{"head_dim": 32, "init": "normal", "init_std_down": 0.0116, "train_tokens": 142000000}
MLP neurons of a small language model. Each row is named by its layer, matrix (gate and up: input weights) and neuron, and shows model dimensions 112-175. Each number is 50 + 15 x the weight over its row's rms, rounded and kept within 0 to 99. A neuron's up and down rows have the sign that makes its largest values positive.
After each neuron's rows, "fires in" lists the words (lower case) most often at its 100 highest values on Wikipedia text that the model never trained on.

L5.gate113:54 53 51 30 35 56 64 49 48 55 77 54 46 60 40 36 56 38 54 53 41 78 41 72 67 47 51 63 56 78 63 48 58 60 47 64 82 56 26 35 46 68 57 49 49 72 70 28 33 42 67 73 27 50 51 29 50 52 41 67 59 64 34 42
L5.up113:09 46 70 59 18 44 45 58 42 63 62 38 46 78 57 68 32 45 12 36 63 48 64 33 50 52 61 58 28 59 81 52 88 61 29 76 51 61 44 52 47 55 37 43 66 59 42 59 40 56 57 18 56 44 52 42 33 41 61 43 48 55 59 54
fires in: "at", "number", "district", "railway"

L2.gate40:49 64 36 62 86 63 30 37 66 66 37 34 33 54 64 34 34 70 53 31 30 66 62 51 52 48 43 74 40 45 15 78 39 39 47 56 28 46 34 34 41 34 67 41 32 66 42 59 39 31 31 24 61 78 32 58 34 45 41 85 17 56 66 85
L2.up40:63 56 38 62 35 69 31 53 50 46 45 46 75 12 44 69 45 34 48 36 33 55 76 44 47 37 67 33 16 48 49 63 71 29 46 51 69 40 33 53 48 39 57 45 39 48 27 38 37 49 74 52 15 67 37 32 13 63 56 53 49 53 38 46
fires in: "football", "volleyball", "9", "1999", "win"

L2.gate89:58 61 41 40 40 75 39 41 60 29 37 38 49 69 38 47 74 44 64 31 20 76 58 65 45 66 75 48 30 53 63 56 43 55 75 60 61 59 30 60 52 53 38 58 23 53 50 53 45 35 58 51 60 45 33 20 32 53 58 22 67 79 34 69
L2.up89:33 54 58 65 25 75 45 62 36 52 37 74 47 48 59 61 35 54 57 09 42 44 87 51 69 50 40 40 46 39 46 61 44 67 55 45 25 42 67 46 55 32 43 34 64 49 40 58 32 31 50 55 60 08 44 28 75 36 05 46 66 58 54 47
fires in: "government", "border", "military", "campaign", "this", "soviet"

L7.gate270:50 75 58 78 56 79 42 59 30 23 34 22 66 70 55 55 46 34 34 27 66 55 46 67 64 41 76 37 44 48 70 50 37 74 29 49 90 46 43 58 47 44 57 50 51 28 49 40 56 28 55 63 38 25 61 35 42 34 49 56 55 45 36 26
L7.up270:63 61 39 49 64 37 41 53 34 35 34 44 61 53 28 47 67 20 63 36 42 54 63 63 46 61 48 34 57 27 32 39 26 67 49 54 59 15 51 61 41 77 34 19 48 59 42 45 49 50 52 14 45 31 51 49 88 62 33 37 35 60 62 18
fires in: "at", "near", "of", "nearby"

L3.gate256:32 15 48 40 33 37 34 40 15 50 33 69 28 38 41 46 34 39 38 37 22 45 59 33 50 34 57 49 55 52 65 63 80 54 45 50 61 33 70 82 70 42 51 63 43 22 54 23 66 34 62 47 38 46 55 32 39 45 40 50 89 45 82 53
L3.up256:47 47 56 77 25 34 59 74 40 73 27 36 55 61 33 25 75 51 47 44 67 48 47 61 31 69 05 52 67 68 46 66 34 54 20 73 79 35 56 48 58 58 30 48 28 67 58 62 54 28 44 40 42 48 37 47 49 53 46 33 43 49 66 38
fires in: "its", "railway", "as", "7", "album", "issue"

L2.gate199:68 62 56 66 56 58 42 54 53 09 55 42 48 60 54 44 34 86 58 61 64 34 60 58 28 45 48 58 56 37 72 36 41 64 36 62 51 64 64 43 54 58 53 13 59 59 55 50 39 46 34 45 59 50 59 52 23 44 36 49 65 52 24 64
L2.up199:60 56 60 55 75 65 39 32 67 50 50 29 57 53 79 43 59 35 46 42 44 19 48 37 47 63 65 53 66 57 68 45 49 58 64 54 65 61 54 58 54 65 53 73 55 55 53 62 26 75 21 57 66 41 51 59 41 49 57 43 42 61 48 74
fires in: "jr", "county", "people", "henry", "wayne", "politician"

L2.gate234:61 78 64 20 49 25 63 45 43 41 55 38 47 56 48 50 48 40 79 47 24 57 57 46 46 39 70 76 69 88 50 52 53 49 56 77 37 43 26 62 53 32 29 49 59 64 37 50 42 55 63 50 72 44 73 36 75 43 46 28 63 52 50 56
L2.up234:56 34 34 58 59 57 50 56 31 38 50 51 44 58 18 57 44 57 33 21 80 63 69 37 54 38 68 75 70 43 65 59 47 20 79 76 31 72 39 51 60 62 45 57 41 76 48 70 50 85 48 31 36 29 63 76 46 60 68 30 35 64 52 47
fires in: "announced", "served", "navy", "died", "recorded"

L7.gate91:57 36 43 45 49 51 64 25 33 21 67 59 50 73 51 52 63 65 58 39 35 40 56 58 58 49 71 26 45 52 60 40 61 40 79 46 30 45 42 50 85 34 67 51 22 46 52 48 63 38 46 48 46 78 41 65 41 15 55 67 65 65 40 69
L7.up91:20 56 65 48 37 40 26 36 58 36 48 41 95 62 75 34 63 46 51 44 87 42 87 49 44 63 41 70 62 50 63 41 74 46 68 61 27 35 45 64 37 28 49 67 57 61 51 66 48 46 45 65 51 45 41 28 42 62 37 40 61 47 78 69
fires in: "court", "school", "point", "law", "office", "park"

L3.gate248:67 73 44 50 55 65 53 68 46 34 48 31 45 38 53 53 43 62 47 53 66 43 67 37 26 47 42 61 73 35 68 46 54 55 36 42 41 78 47 67 46 30 38 94 45 75 43 50 67 54 55 39 55 40 70 55 50 36 65 78 55 53 52 52
L3.up248:58 65 55 63 21 64 74 50 58 56 36 50 64 47 54 48 64 67 45 61 53 61 34 55 51 28 84 60 56 58 39 17 53 54 50 50 46 81 42 66 48 42 20 83 47 56 33 38 65 46 57 42 60 33 34 34 59 56 78 60 85 34 50 53
fires in: "they", "ajax", "soldiers", "we", "collection"

L3.gate405:29 73 59 36 41 50 64 48 33 65 19 45 52 56 48 71 39 54 49 69 24 28 87 49 66 44 63 43 70 63 61 34 38 49 38 63 47 46 52 38 39 25 55 64 18 74 58 68 37 64 48 41 55 58 42 54 63 36 52 48 53 43 58 20
L3.up405:38 63 42 60 07 48 63 46 46 66 30 50 64 58 56 50 82 37 73 49 48 14 44 44 38 61 32 43 56 32 59 53 52 50 82 47 69 12 57 35 26 21 40 70 39 56 46 59 51 52 61 47 58 63 65 54 60 41 32 48 25 41 54 37
fires in: "film", "village", "championships", "side", "court"

L2.gate185:53 45 53 50 75 43 45 23 42 39 54 65 45 45 47 51 47 55 68 39 41 72 51 28 38 45 62 62 69 54 54 33 62 42 57 63 46 84 26 47 41 28 44 55 48 58 30 77 31 26 47 53 59 21 76 35 69 42 28 63 43 55 69 48
L2.up185:66 47 42 28 16 52 46 45 46 32 76 56 62 58 36 64 53 56 37 34 43 72 44 28 46 39 69 54 47 72 26 70 39 67 45 71 52 58 55 59 13 50 49 55 58 46 64 61 42 72 67 07 34 63 51 25 46 32 62 38 50 40 33 56
fires in: "high", "home", "small", "cross", "large"

L5.gate11:33 64 30 41 56 65 57 45 81 43 51 47 50 72 59 46 67 48 48 52 41 81 67 78 43 67 57 35 49 53 78 40 37 47 38 52 65 63 40 56 57 28 55 56 27 57 63 62 56 57 50 43 43 40 48 59 38 73 46 48 40 57 27 35
L5.up11:40 37 40 39 72 40 61 52 62 29 23 65 48 84 50 17 66 28 46 38 31 52 67 62 53 62 38 64 77 63 51 52 35 48 49 55 72 70 67 65 22 29 52 51 25 73 64 40 62 58 44 34 69 75 35 69 28 82 58 58 31 64 41 53
fires in: "school", "institute", "university", "college", "group", "society"